Weights of a small transformer language model: no biases in attention or MLP, 9256 steps.
MLP neurons of a small language model. Each row is named by its layer, matrix (down: output weights) and neuron, and shows model dimensions 144-239. Each number is 128 + 24 x the weight over its row's rms, rounded and kept within 0 to 255. Numbers have three digits each. A neuron's up and down rows have the sign that makes its largest values positive.
A block is one neuron, or neurons of one layer that tend to fire together. Before each block is what it responds to, as a language model described it from the Wikipedia text at the highest values.

Responds to: Article-opening "is" after title. The verb is right after a stub article's subject name in its first sentence (Dexterville is, Hoplorana parterufa is), plus the closing = of a title heading.
L8.down102:112163119165140146155137114143144126116109069110148097155110122147140093126110133156136133089167096156108101118164107139133140099106154130123186124102190185142140170081110116114112100114108107163123134107092128158128139146196115096114142092127106161118131136147126153100127073111127115138
L8.down110:104137136162137124140081123108044116136074119088126156105118109145106131107119140124137153137154157141126183168175152123113140094109149150139134154158167137130124173129113146094126067119141127119138118099105124119142125102110144089152171105145121125125126114133129130129106185126122121133

Responds to: Predicts upcoming digit 1. Fires on a number's leading digit or the space, parenthesis or dash just before a 1, e.g. 2'0'14, Tigers (1953, RP-1, coordinates 81.07.
L8.down898:151164119130094124118111134126150113135097137133117119109122140083120140132160156161147118145107155136147087151105118172158147138125152112100112125113135091103107142097119141158164096132093140142145141162166134154098124122141132086127118104127091106166157105112127139072103146112146127132
L8.down1524:129114116131139112068144134131132112111135105125132156132126105163089185093140110132124148131156144157132140121095128150144152154117125113169127101157166133111125152122071142123125071135104134177177113148150123140111122144104167123077134102147093132135149104146121162133165103128086111132

Responds to: Location-chain final place. The last, broadest place name closing a comma-separated location chain, typically a country or state: "Aleppo, Syria", "Baton Rouge, Louisiana", "Clemson, SC".
L8.down36:116091131110144140142151155148119142094101148078124170187145140161138101136167150157090118135129163128128162135135164101116115112137120122129106120129109111157150136131155146115066125131153162083156120154163154117106125154122145123117140159093105090092112145091179093141115136150095137115
L8.down326:123141114137156101136139154179151120078101113123147124141118132169117120139197149148116102138128170148122164117133157076130147130127130168137134090150149133144165137080172158093080109157133136100119124097107122104094138130099128106109131136132116089105153134089174142135117128165133130163

Responds to: Year digit after 2. The second digit of a four-digit year, usually the 0 in 20xx years such as 2024, 2008, 2015, in prose, citations and tables; weaker on a digit after 2 in table numbers.
L4.down251:128130116177152153106142064134130148133110130117103132111132132134118123104133109122123100153084152162116174150101122116127128131130126109167141136104135139115154103155133149131117124160124120138153142164146089153124112124094181149171152129164125153122116101145132105149130166084103125143
L4.down879:135185157134089132107111166097172137186109164116139114120134124089154100094188115159129127142099103112072095169120185148112109151110141137162116125085102125080130111156146144145126129150147147125100147145128107140118131159136119129155154124110128147117123159139142079143124132129160121142
L4.down1141:182138168125100135163148156181109136108085125106126193115158123140137097161153100138108119143169133099120086163140118144156174118127128149074116134150124098125138081158149106137121139125147109162151116121124100133122124151117133131128151100136093147144132124125093108109087043106104150146
L4.down1378:177165149099104132107082122138140138126100107074104099139160113118131143106127099164134104135118125129152139125106143131115132149143084118105134133129092128123142114134113103118099106132127113137124147159125138097114128159090123150136176111154121110124088150133090097065113120137104099134

Responds to: Split-off capital initials. Single capital-letter tokens starting a word broken into pieces, mostly the first word after a heading or infobox (Fictional, Genus), also after hyphens, parentheses or quotes (Wu-Tang, FRO).
L4.down67:155118134086150151164121171167152135097119115128098214150081143130106159125155151122110124152128133146105117102116118118172139133144117139145101118134109125125096130107139138114142114125168117127122147129136106115085162123157165097142082110140112135111154107075137146115105137128131122149
L4.down387:136109126132153159151128140153171153102137152121133173124096096129109103122163151104108118177140129105106109142104160110141145085134146160137141111169095121146126141125122125123138142121151124108136136143167107118125161172097182112085136140101156156107132119149143149107132120141136144121
L4.down489:056087140162142178141154079153121101080105145098116131164160111139135096109106139126109134094122130094142127135121128137153154106133105125144158129111153142136094099109138130110129120143120098110141153141096128087113090114159128135121157156184139154105087123156139152132131147107179118157
L4.down1184:140095124130154180128103178165156140112149157172133158149100129123111137162173123117097113158127126120117092117101122121154139082116119147156156130103104119139085127149118140103140141118174104109083153140128098084098128143117168127136128114132147139140139089111130122100100119121125147145

Responds to: Main verb after subject. The first verb after a sentence's subject noun phrase, mostly is/was in Wikipedia lead sentences (Broadbottom Hall is, Chen is), plus table separator rows.
L4.down243:115122132142095138116116111132127108137113169152127093121108110112110172148077107167113135104142151148121156123121135108132145131084157126116127149116138127100130114126150151110084145086128171116133136147130104088144125101179132130115134148117122142134133165085109138152141154192153130115
L4.down668:144160101072116162143113185124117135146139122145134087133136099178063136150106119140167148172111134142128112126148120130117151137087143132151161141116163072057088137127125131123110119119131156086119121118181092111123131155136123102152141131100146115151174152139153111154130141099125079136
L4.down1026:158128127137111168117146155140119173159155106142130122111119090162062139183138095147124133137163135129128115165150123124126111128116118129129115136117140112121112148127148090099100162147151116116134137158129111159173136118161165072127116133170128105122169127100119122154082129118108109112
L4.down1269:112137132130128140127108149120088147118174139124143089124109114088127126194042108134129092102123108108098126088112165157128157119134108114088092121152141096109116101108124093114143124112122099142113111122158082149138133157112144161148121123152145139104095166147093115170146106143108120114

Responds to: Year digits and region names. The final digit of four-digit years (189-2, 197-1) and the state or country name after a comma in locations (Westfield, Massachusetts; Norfolk, England).
L7.down12:157095128162171142120122133180086139110158120079156127151125127104142115098137131105159112138127156137118130152115153141121144132111084131154127140121117140148120166106159174093087146112159134126138152148160098173126108104149092112137186161099131113098135100141148117145143115124124142143
L7.down402:118140124123112114137109146119139128172142121110100114176138154111112173138132126096131160119162104118115127156135125138131130114140134175087119120161133096155100124128163155171170113162090180149126135151094147132137120161118070125148116092103111104125153146092131150141075180136138179109
L7.down567:166118162097178156152123126093133113143086138148128127131142142170077119154127130139156116154089139125135122123119131128171093132143148125114126116135141135092142116125147145114111141110071115102099130128129118077120119135109147128096100095125129146128120123164127125092157116173173137151
L7.down792:120100112109136135141129143118128127112118159151117170083077063090107125092105137125151127145183157099107154146045127124149160121100115140133130156134159180144103121136103071132183118140122120150101134092152160128109160117113107142120145156182066121143145110117120118093133147118119165115
L7.down1289:114128176129092115116098139122140151109128173147115103127138130145127120093122113146152102152116135108112144131125134121159111119139151126107116126135067113149150111119188143178130143093123146099140132121127158108164135104128147107119133154116105103134108150136089118093129104132132105122
L7.down1372:123125145109122184158137116129118124141096152118161117112133106101117124139112147104116084145135168110103148155124156067118128133136137129136130152154080124143165109094149152148116124116115135125137149123159138130135127125064166119171162163127132097138128116109142129190147113117150112161
L7.down1387:155121094135118153110132117149138069137122092067131117148094118138106109130157156094107192126130124128145153124158130121116098149130162154116121112124124153132102111145098108078124117148156109123142150096118185117112152154106139099089119129145122157146101145162123123119122133162102117123
L7.down1412:117141131124096130180145119169149098128147152108131127135138132140140142110130124117114127075124153130163144127100123160103133123101109077159121132094142085120126117107146152108125148129131144115139101118136158172110119106129129169149118174111122119145156146094143106153125115121073150075

Responds to: Digits inside numbers. Digits or spaces partway through multi-digit numbers, mostly years and coordinates, e.g. the 0 in 2010, the 1 in 1911, and the 4 in 41.4072.
L7.down21:124132140105108136133110127094109140106071129103117138142156097126146155116169108131122128160109092143105103159118115147128155117079120134144123146096167144130167140134149174153133114122142155100131068100146138126135088165112129102136113123145171158167105159137155159074095162119139121121
L7.down84:117104120088133138156119131132125176130127136083130153139120111102107175178139116146097134116107120157141120162145192126168107140057166128161141116111153082148130142094105144101092137171112168134154131100154154123133114171131159156106155118139136137112145136151118145169127157103133151148
L7.down431:098099132126126156083154175069127135123099179106137125087104129108116139097108166142134101079155134088148117095163148087122141126111111188104165125143149103140098107097138123161138085169150145163108096145112154110131149162121150153116156187128123163163148155113106108102145089110165148146
L7.down644:117148117160127126152152130127143121115116122122104089114103144119171079153101131105123095145094100111128155122120138144154131113109111167075138122127101106133139128125169113129136129114123094140116104157129090115137134147131146113115110128146137106125126123125119142090146111099114110142
L7.down898:145164069146119110122180126129159154122102118094119124152137116154118124148130126117151166134144150156143115123150135147122099178113142123118145121094146136158128113141104150117157092174099189121130113137148113114121126110118163103134101086167089136114128123126130171132111171081088114132
L7.down974:099096163119129124131112060141139191114123133158137118100128104105129137087145156131121156092103104086161135092089162083123147145133152126124110132129090157161146152133104141128123130131115098162116089142107102139154110157153125128143149116150126151125088110138080142116098125123136151129
L7.down986:103160139121116131131104104114151131154125113155120107128147110137097122142117153132099128126121111105088123122107090126115173135116109101160119123102115115120110107151144171154080156153136102146119117126084087152117145121147092113154112202159145129166127128151153155094151154146167126138
L7.down1096:124141105072152089161108099130136165139122118081110142144141140121120092133147092110121144093119093146140097123124124148176154108091107097159097081120165141131140103131159153113130103148150089112138125128119143199164142158105135144139126148150114118102100160144157094166109157165094107123

Responds to: Month names in dates. Month names, mostly written in full, that begin or sit inside dates, especially in table rows before a day number, e.g. October 12, November 27, 24 December.
L8.down49:108145134135117119127171074097105129146158152128114180124103121104135107140097046138133126117126110081129113158141128127191116148122138136144134143142120105096117152131114148144092146131141144125140126113155155173129178129163121105141158157115196148131138111104146142092089071127130124095
L8.down699:083107137103150120155137151152114119117092131109101117100108083168146084101109096139156133136150080133145128143146127153115094129120167146121107143152132147090132133134129145124144145102150091154121153155168128124174120125124084128097114101116109094100118121130163150120116127132110099083

Responds to: Repeated name continuation. First piece of a name, acronym or domain already seen earlier, such as SC(N), A(D)Rs, Gian Er(cole), or the dot after www.esa.
L7.down107:119179218129109139115117132138137112119117179112149145143147126167128134119097142106102144122108127164134113117168161113139125134166130135122112130129117147111133121140151108121114125114116115138120129135146072167088154191169116148118144108075150140115163103106131112142114134154169128110
L7.down144:113112119132112142122155110143132138138148127110113196133094121139148110159110132154129153118093111129109145140161135090163108115108126148118136105101098104138108145106148164105113145105175141122106132122093111061108118117082173088132114153124102132122131140105134124128119114162151119165
L7.down188:100146123157142142130138140134098143132132180113146146108114184120139128152107147128103105121103087113114138099130129142131088160109131097176143121118143127076184146124117165141126137101079124169106142130107102135087098124136153163151126113153170168189129152152114134108155120115120157124
L7.down968:133150101178139152119131106119112128128168084140139123138182137141126142128116141138144103142084103160098119160150084158098116174111112126171159119144107175132127161142156127131134080148128136143146168130123126081100107133104115105185161117085167185098152143113136105104104103112123135133
L7.down1202:117087177104113133162112120149134164094146125123111148141125150136148136167172055165094140141101106092180154108125119141098132108113141124140113127109102123100093132120161134100130139152137134123136130137087166120121097107072108133146141157132144086149104118144151132183137095121164107111
L7.down1252:141137119160143121112104134120128111115127135133139141101125133114087164097123146110142122118152134135091118136115129139154113129127159100080135124181135106129105120134146084163137099104178141166104118128146144124125140128159101118113085170101123138147109128115122105084131114112128159095
L7.down1375:131115108152156125118090111129115161090087096161104101102135159127124144151082163118104129202158121131110127094138158123134145088075143125156103152123100156134121114126109123106123126123110103094124104170135092155113124111117108111132154157108113123184148125117158133129120152100086147131
L7.down1475:165145136134149135139126118154161189145162139112118151099134178119127116168108167126106128155156118156169124112110163106121085086083123115114105111152159163082119131090135173167087123148138150110066126153113124100145109101112111121099134146111130140156167109109130151099129126132126158155

Responds to: Place-name tail components. Final country, state or region names ending a comma-separated place (Basel, Switzerland; United States), plus W/E after coordinates and table abbreviations (GA, CET).
L4.down99:122112093143139137129166117138132084092109146160110124142121127100140180120155095143114098126131121131146166109120133061117111145134089131119207137132160111138107137112186107134124154103143160110110173099102115110133130150123130120122135136127113092172149122129128167125167152114146136126
L4.down448:063143128132146115098097137124141120184092141167132126139132102104113151117095144126139140118108158158085132152173131086073132106110126128112090151089074149108162131118085123133146158105167169079159110117160121122145150143163080107104126085132126066127122113090116127109139062128122152190
L4.down1035:083072181152110154136089103152139133171149128141100116175131108136125117077115124143077106140126130113111134138157088108130152094119104162138167110129155131126121142107136119142091142101149150123133142138088151113077140178118122128145152142097129142126171106102117112174123146166129137097
L4.down1320:130102168139119157119115094129131140127109139133081148128098130163118128116086128084115090127122137152118141151112149107145125132133118137144135117091069137168146128136181111172154126141106135094113153156121176106131124152100135129121139138138156097114100088126141110096102145156137145126

Responds to: Formulaic mid-entry tokens. Tokens partway through formulaic data: month names after on/in, the 9 in 19xx years, commas in City, State, and CJK name bytes.
L7.down310:149147157125150161131122118122122116159146146106158107103117121142105131114074124120103085161080119103118133101117152141120109093155104159168181111142090116115140125157127180146121140130098119129158143159109147201113079148111138141129142120111175117160137099145090140119144129116106136140
L7.down530:122096151147121096113100110128152107105124098088100134141126151135119130168187102159135105151124139141162120132146142145137142144128125105134130128120155100129102108179080121157164091124133131139109147134089117147127145117124119178143116093089132142122127129149137134095148126111114158119
L7.down689:133104142151159117120117125144114116136092160125118129077109176146074110121087105097132157186112129193126137142105096115168120121111130121139068145139094165069112155125142110128166120142088113175141158127099131142168143177124100125144156125079127118103122112121178191074097126122121085088
L7.down1081:119129119136115140132133128161113135109125143159120165094130135152133165137169145068117138144112131083138142140122120125128070159134064127148116104141167121105164098121124150132127149145161173115090120172148088104117104097126141147106111130085136128118120155119134182084148138156098142129
L7.down1082:119126119134165115136141118119123094119136108105114093129135138146114130129108124125056144124163095150164138148119152125132098148178123086151111121151108135109109138141133145122109152098129144117134135136141147164120112098128139141079159114114128075131167131159138103135124146160136130146
L7.down1088:092066116139116135163097137124115136160126110163136134128116161148126157099112146146108132135135138126159116142154113124143139101166159122156118164137102094147095123195140121120130100129101134113129121167138121106130112110106159160166104148145087147124125131173078117125160104107119098183
L7.down1494:119137132147133139092106126113137111105110146099177184149140137162117108104132135129099090101171138148170134129172116139192119098113125169067126110141116150125150099109126135122136162155132115146096144142138150134161118097131163125118089131097154163162157126108154157123112106142082141068
L7.down1528:119140141151176113154123069139109141144148122102172157108100109149164118134103114147131136077124108138135094145124138103139119154070129122122141155116131119137135130103136139120093151121137147126162138145121105123164102139136112107146150153135114094149162127080137137157175144130123114157

Responds to: Month names in dates. Month names inside dates, mostly after "On" or a day number and before the day or year, e.g. "On November 24", "born 23 October".
L4.down664:119127113078132108132128102140119146109120140150123156135093108101129147152109183165114110163125143124113175132138108072137131133132133157112102131159160122094098132125140116131173100131181080162134135119081141133101123134147136125148140113098136132110111140131181126136142137107143141134
L4.down958:102094121137150107153107129120140112153160123157120117115181079115081145128116115131125166125173139169093098143093129085126121153181140119104134142161090101137135155088134126122114092165131160138107096143122086135179092129156132117140082125114072103135132108108174174133131162138122148122
L4.down1485:149098131135137142138071128127135147125132146111127138126110125096129135133124101148131109142128148127115165140101139114129098117119104141138165106177123124175136160131147122151119140138134119100169133155129112119095179091155162113094172125205141136137149146091120146154109124137109139097
L4.down1511:144184108135113107121133155175118104167127181137138166140113115128106107142123103103114153139097133100127088155171132090128149120125169155119101092108112122122112154106133139157123161114111146102121127122117085127089157132046131131136149108091141147125166128103109167128137146137143121154

Responds to: Surname-opening word pieces. First or middle word pieces of multi-token proper names, mostly surnames after a first name, such as Tom(puri), Bri(ceño), Good(win); occasionally inside long ordinary words (Re-mark-able).
L8.down336:138153148155144112126136127134119103142179121137142091128108143146113120126138156138144135109105126173141131133101077149160112134111119120140148120123121131096145132146136084154145103131112105137127120138135163109148119108146109143153144084134132152162104144149113119115082118125154159125
L8.down1231:148118121144116103153134127131188078136156134105127101118091139160129119147135166142110122122133102120150105128129142120166130094151125122138130139101148125173125154100136069159125092106148115122096122098163183118116131090133122148159126078143095124127115141134135107123149116118162159074